Weights of a small transformer language model: 4 heads of 64, 6463 steps.
MLP neurons of a small language model. Each row is named by its layer, matrix (gate and up: input weights; down: output weights) and neuron, and shows model dimensions 48-111. Each number is 50 + 15 x the weight over its row's rms, rounded and kept within 0 to 99. A neuron's up and down rows have the sign that makes its largest values positive.
After each neuron's rows, "fires after" lists the tokens most often just before its 100 highest values on Wikipedia text that the model never trained on.

L5.gate246:42 54 26 45 50 64 68 73 56 42 72 77 62 22 42 64 37 48 50 46 59 44 44 35 57 50 37 50 46 59 47 70 54 57 61 70 52 51 51 49 57 72 40 67 51 61 56 65 51 27 33 17 56 81 66 39 53 62 64 50 43 35 34 56
L5.up246:20 22 48 59 42 40 58 41 21 51 72 21 55 56 75 34 61 68 66 39 26 62 55 42 75 45 50 72 50 52 64 48 29 27 64 36 44 55 52 41 47 51 52 47 45 65 64 54 45 74 63 55 37 60 64 28 39 49 72 24 55 43 69 45
L5.down246:49 59 68 72 61 71 33 44 93 60 60 42 62 56 38 56 63 51 55 85 45 48 35 29 56 79 52 36 49 43 37 71 48 58 33 67 51 46 34 70 45 43 56 40 41 49 66 23 58 50 47 62 24 27 43 80 49 27 47 42 46 52 58 52
fires after: " c", " s", " f", "ol", " C", "c"

L5.gate85:92 55 28 46 13 33 52 49 42 48 63 46 37 57 58 56 46 80 52 40 70 53 45 69 69 40 73 64 33 51 40 15 18 29 71 42 67 55 68 46 53 56 49 67 35 73 27 31 68 33 27 67 41 39 54 32 34 43 51 65 44 62 67 55
L5.up85:31 84 64 41 52 44 60 37 49 45 24 65 34 27 67 57 39 48 79 81 57 42 68 37 54 53 84 67 75 79 29 34 35 55 56 47 44 65 69 44 64 33 44 33 44 48 60 48 64 43 33 33 19 52 47 57 22 58 36 66 33 54 61 44
L5.down85:66 31 43 37 52 61 36 61 49 40 58 53 44 57 48 32 51 45 35 20 59 48 59 32 46 46 70 33 42 58 50 59 36 73 59 52 41 74 47 48 45 45 69 45 36 40 51 82 64 48 56 58 36 50 56 71 45 56 36 40 42 60 50 69
fires after: "es", " E", " L", "l", " s", " S"

L2.gate246:62 40 42 46 48 42 63 56 39 47 30 39 26 49 57 56 40 72 53 51 57 70 52 43 49 52 37 51 50 61 32 59 46 16 52 47 89 41 23 32 30 53 38 80 30 75 45 33 45 49 53 48 60 45 61 43 31 19 61 55 40 43 46 55
L2.up246:48 54 38 50 53 52 52 54 49 39 62 23 54 47 56 45 64 91 35 50 49 42 38 29 34 51 34 58 62 36 46 44 37 39 42 65 48 51 36 26 50 30 54 68 48 64 65 48 62 46 65 43 56 52 75 16 63 23 36 60 48 50 67 48
L2.down246:71 33 58 35 59 48 64 64 65 42 81 40 76 51 22 40 82 68 36 46 47 66 29 21 46 53 68 45 37 35 50 51 38 49 73 38 24 38 50 34 62 48 62 52 45 67 69 48 84 59 64 41 60 53 37 14 21 48 35 53 55 38 80 66
fires after: " m", " M", " b", "a", " B", " s"

L5.gate397:31 55 48 34 71 61 60 29 47 67 59 05 34 43 58 41 50 68 71 53 38 49 78 33 60 67 54 45 59 47 66 59 68 58 63 52 43 52 57 66 19 46 49 75 41 44 33 52 34 43 63 32 54 22 45 41 51 51 42 31 39 37 63 64
L5.up397:47 66 58 54 25 69 46 25 57 68 68 49 38 64 35 51 60 33 69 35 22 40 60 42 62 85 57 61 23 26 55 43 52 45 46 88 49 58 56 61 65 58 61 46 50 33 32 57 40 38 61 73 57 69 45 40 48 54 68 69 55 45 46 65
L5.down397:69 40 14 50 52 56 39 27 48 46 67 36 44 27 80 21 39 59 72 71 36 37 75 44 55 68 39 23 44 47 83 56 42 46 61 65 55 51 56 47 55 35 49 39 51 32 32 53 68 44 36 47 37 20 63 41 49 41 37 62 56 64 55 51
fires after: " in", " In", " con", " E", "on", "y"

L5.gate34:67 52 36 46 33 50 60 42 40 39 74 37 55 52 70 77 58 52 70 81 46 41 69 47 62 35 52 70 52 48 36 57 47 59 24 40 49 68 63 31 50 35 46 48 40 50 54 49 64 65 79 54 41 57 11 65 48 46 57 58 80 31 47 53
L5.up34:32 50 63 57 60 42 56 22 56 70 58 36 69 29 62 40 35 25 49 70 72 26 32 72 52 55 58 59 76 84 44 54 80 79 37 32 43 72 63 67 56 43 57 43 46 66 63 45 52 47 28 32 82 38 40 31 42 65 45 55 41 44 42 46
L5.down34:63 28 41 28 54 51 27 60 66 80 57 35 73 51 46 57 51 42 67 31 36 39 30 63 22 61 35 41 52 43 43 36 60 63 61 53 44 32 27 73 36 30 59 52 62 37 44 63 63 38 42 56 60 50 39 56 39 74 64 57 57 55 60 76
fires after: " M", "r", " m", "c", "p", " n"

L2.gate269:66 39 34 52 73 67 42 45 42 73 48 73 47 39 56 99 65 65 47 48 33 53 33 66 42 47 63 54 58 30 56 49 45 73 66 36 44 56 40 49 53 76 47 79 49 51 41 87 30 47 32 49 50 44 64 60 26 57 77 56 71 40 47 91
L2.up269:44 48 69 63 58 53 68 49 50 63 47 36 49 38 40 40 63 54 33 48 57 35 19 31 81 43 32 56 52 48 60 74 43 70 65 44 56 61 77 32 74 65 37 44 67 62 42 77 34 51 45 68 56 35 64 26 16 62 54 48 52 26 45 65
L2.down269:53 37 62 78 40 46 44 81 52 71 21 50 57 36 29 34 60 59 63 51 38 48 71 47 34 70 73 38 47 41 34 41 42 40 56 76 59 62 58 65 31 54 55 38 26 45 78 30 31 62 30 40 50 37 63 52 62 49 31 47 56 35 46 44
fires after: " C", "il", " c", "n", "ec", "f"

L5.gate320:43 40 48 39 52 40 61 49 35 49 23 35 45 29 56 45 10 88 44 53 58 37 67 39 53 55 50 33 37 58 25 29 78 21 29 46 45 49 32 19 60 73 62 39 19 41 23 35 43 23 26 69 55 49 42 62 45 46 43 17 43 68 31 43
L5.up320:55 52 61 76 58 80 64 62 59 62 39 54 59 28 45 46 33 62 35 19 53 68 73 74 44 76 49 65 59 57 54 71 40 67 42 45 50 87 49 55 70 66 66 51 44 49 65 35 20 54 36 62 42 61 62 22 54 31 57 53 50 63 25 28
L5.down320:60 52 76 54 74 66 57 59 39 55 63 69 55 43 63 44 42 69 70 58 71 61 60 35 82 50 88 44 57 63 88 23 44 59 36 57 56 43 48 45 32 76 38 43 58 36 64 55 60 80 67 55 64 62 70 25 28 63 56 34 02 50 66 43
fires after: " B", " b", " k", " K"

L7.gate33:67 49 62 41 60 50 51 52 46 40 36 58 33 52 51 49 34 34 71 28 17 76 61 33 69 43 70 28 47 26 47 25 40 22 65 77 37 41 20 93 58 67 46 62 50 70 68 36 45 30 73 52 49 33 17 51 26 55 70 58 28 44 31 25
L7.up33:45 35 67 46 46 54 35 43 55 40 54 43 29 82 95 71 47 40 54 38 57 55 56 74 72 60 50 41 42 56 73 35 54 51 37 27 28 76 51 63 40 44 40 56 65 54 52 62 66 30 62 77 49 25 41 41 36 45 71 64 32 55 53 50
L7.down33:50 47 40 81 76 56 64 57 49 54 56 48 68 41 44 48 28 48 49 75 38 88 29 53 49 50 56 43 55 54 50 35 63 40 41 73 31 55 64 55 48 38 27 59 14 63 62 42 83 68 10 52 62 70 27 40 24 27 60 63 57 15 35 55
fires after: " the", " a", " l", "ec", "it", " L"

L6.gate76:44 66 66 75 48 46 58 52 34 45 61 48 68 46 35 32 38 48 37 57 60 71 52 35 78 59 77 42 36 33 55 49 68 50 49 59 60 31 32 29 37 37 08 53 85 78 58 68 49 60 51 52 48 55 37 45 49 42 44 38 39 54 66 43
L6.up76:47 55 74 56 34 30 34 62 70 83 41 33 72 69 63 55 55 47 33 26 36 22 63 12 34 50 49 63 42 63 51 35 67 49 61 56 70 67 49 35 67 58 66 67 67 46 37 47 67 54 36 78 56 30 17 49 51 37 78 61 46 54 51 39
L6.down76:54 52 17 51 44 12 04 73 55 56 68 17 41 24 84 43 28 32 33 49 73 56 56 52 60 37 29 48 53 58 74 47 63 39 45 42 42 48 60 72 44 45 38 48 59 33 35 57 62 66 47 57 33 57 47 76 49 49 56 57 42 37 38 70
fires after: " In", " in", " A", " d", "ur"

L5.gate128:43 48 57 60 33 40 51 61 18 61 40 47 51 50 51 64 60 41 65 46 24 35 46 43 40 44 80 56 61 57 55 56 60 58 54 34 42 22 23 57 65 47 19 42 43 36 55 28 23 70 45 56 74 60 38 45 45 71 42 30 55 64 46 21
L5.up128:34 67 60 47 19 68 71 76 48 47 45 52 55 71 50 42 49 36 22 70 66 25 44 40 55 48 55 72 32 39 42 73 27 62 75 61 74 60 65 44 77 21 61 56 50 50 63 44 19 61 35 37 38 67 48 59 49 28 53 50 53 43 52 44
L5.down128:45 56 46 39 89 42 70 56 47 40 72 22 72 43 15 63 53 59 53 49 53 80 55 70 55 45 25 42 60 47 43 47 48 41 50 42 60 66 57 61 29 52 61 50 53 24 31 74 69 40 30 62 43 32 35 34 45 48 46 31 17 39 53 59
fires after: " p", "st", "v", "ec", " S"

L7.gate371:33 64 57 30 55 73 36 46 36 40 42 50 51 43 42 75 59 50 62 82 48 65 41 34 46 44 65 43 31 47 43 34 63 49 54 41 25 61 47 36 31 55 60 61 78 29 52 34 46 27 55 43 89 50 57 58 63 60 18 36 60 81 24 42
L7.up371:30 51 72 40 49 38 71 22 49 54 36 63 40 40 51 82 45 37 57 81 56 33 33 30 28 42 64 45 59 45 22 32 45 62 72 53 44 53 57 48 59 39 38 40 56 42 20 32 43 72 28 55 54 70 23 54 19 44 67 70 32 14 58 52
L7.down371:65 71 61 58 47 67 53 78 26 47 63 32 47 41 45 86 28 33 53 55 63 44 70 65 53 44 62 40 45 70 24 37 38 39 49 39 47 61 33 37 39 26 37 37 48 41 62 38 79 66 57 46 54 61 26 74 09 30 58 26 70 33 36 63
fires after: " s", " S", " d", " D", "ec", "r"

L2.gate417:71 64 41 29 66 43 63 59 37 46 40 61 34 39 34 65 29 57 58 51 43 38 42 68 51 37 63 60 54 66 51 44 74 62 83 41 22 39 62 22 49 56 57 42 38 41 51 22 50 72 37 25 52 48 37 35 54 24 58 60 63 46 17 51
L2.up417:39 61 53 44 76 38 63 54 43 50 25 32 59 31 57 61 41 22 61 70 38 37 72 49 50 33 65 44 60 41 41 54 38 61 61 47 55 38 57 45 64 62 59 34 61 72 60 57 38 78 91 39 33 85 47 67 34 42 42 63 65 51 60 40
L2.down417:48 54 84 59 45 76 30 62 58 60 70 35 30 61 54 23 15 62 30 49 50 51 35 29 44 48 38 56 33 71 67 53 80 24 38 62 50 50 39 47 57 31 53 42 66 20 37 29 66 21 55 61 83 33 72 54 43 46 31 49 41 39 38 40
fires after: " G", " S", "it", " L", " H", "en"

L6.gate177:63 44 35 74 57 39 71 44 38 56 55 43 39 57 50 26 60 45 56 47 36 58 59 19 63 36 41 59 57 67 39 67 60 61 63 86 58 51 56 29 44 70 57 76 54 73 29 27 69 68 41 22 75 76 63 54 32 53 67 56 37 54 26 27
L6.up177:47 64 42 32 32 34 51 51 46 59 56 49 51 57 38 77 71 41 38 46 56 55 67 58 48 76 66 52 68 67 57 67 64 33 39 53 49 42 46 15 47 54 58 56 56 54 56 34 48 63 43 24 46 25 31 34 43 41 38 82 43 45 69 46
L6.down177:54 12 62 35 69 30 15 65 72 46 58 63 45 42 44 48 45 35 33 28 76 52 46 27 62 48 38 71 52 58 61 55 71 32 37 33 36 41 52 48 58 36 61 59 48 57 83 64 32 55 56 30 28 63 63 34 37 32 67 55 46 35 58 49
fires after: " B", " b", " m", " st", "b", "et"

L6.gate349:64 28 76 40 53 40 56 67 16 57 48 43 34 72 69 59 58 65 84 52 43 52 79 48 62 27 54 61 45 52 38 29 51 20 36 58 45 47 30 45 54 32 55 64 41 63 57 54 74 50 76 25 57 40 19 58 45 68 29 41 62 64 41 54
L6.up349:64 66 61 62 64 76 38 57 38 61 45 48 31 68 32 45 62 42 48 66 51 49 53 37 60 37 31 66 51 69 53 47 73 74 58 34 48 46 46 58 34 45 32 82 59 56 40 19 48 27 48 40 59 28 65 22 52 66 79 31 26 37 58 45
L6.down349:10 52 60 40 39 46 30 47 46 51 53 46 43 68 51 76 31 69 75 50 66 61 40 84 52 74 63 45 31 18 71 18 40 54 63 46 37 23 51 25 62 59 50 43 55 25 53 55 70 45 59 36 27 73 28 70 46 46 51 39 16 37 52 38
fires after: " a", " A", " l", "c", " d", " M"

L5.gate32:52 65 35 55 73 71 75 39 66 66 70 80 53 51 72 67 38 66 35 71 69 63 64 44 49 63 62 44 52 53 09 62 58 52 77 56 38 32 31 45 85 31 64 61 47 52 46 78 51 43 18 40 52 37 81 41 40 57 32 59 50 23 69 44
L5.up32:55 64 70 66 60 55 69 29 59 82 47 66 63 69 39 30 47 69 39 45 54 63 50 50 13 56 49 29 59 50 40 84 53 72 61 72 40 42 61 32 57 64 53 28 36 62 56 58 57 49 47 30 57 55 67 41 49 56 54 40 29 75 47 42
L5.down32:69 47 54 45 61 63 44 44 54 48 62 75 42 46 27 48 46 54 72 65 76 68 63 55 53 40 61 58 54 60 07 35 54 51 76 61 49 42 49 37 64 43 31 52 44 71 73 41 53 52 17 45 71 47 51 68 64 40 65 66 63 54 45 40
fires after: " c", " p", " s", " v", " C", " S"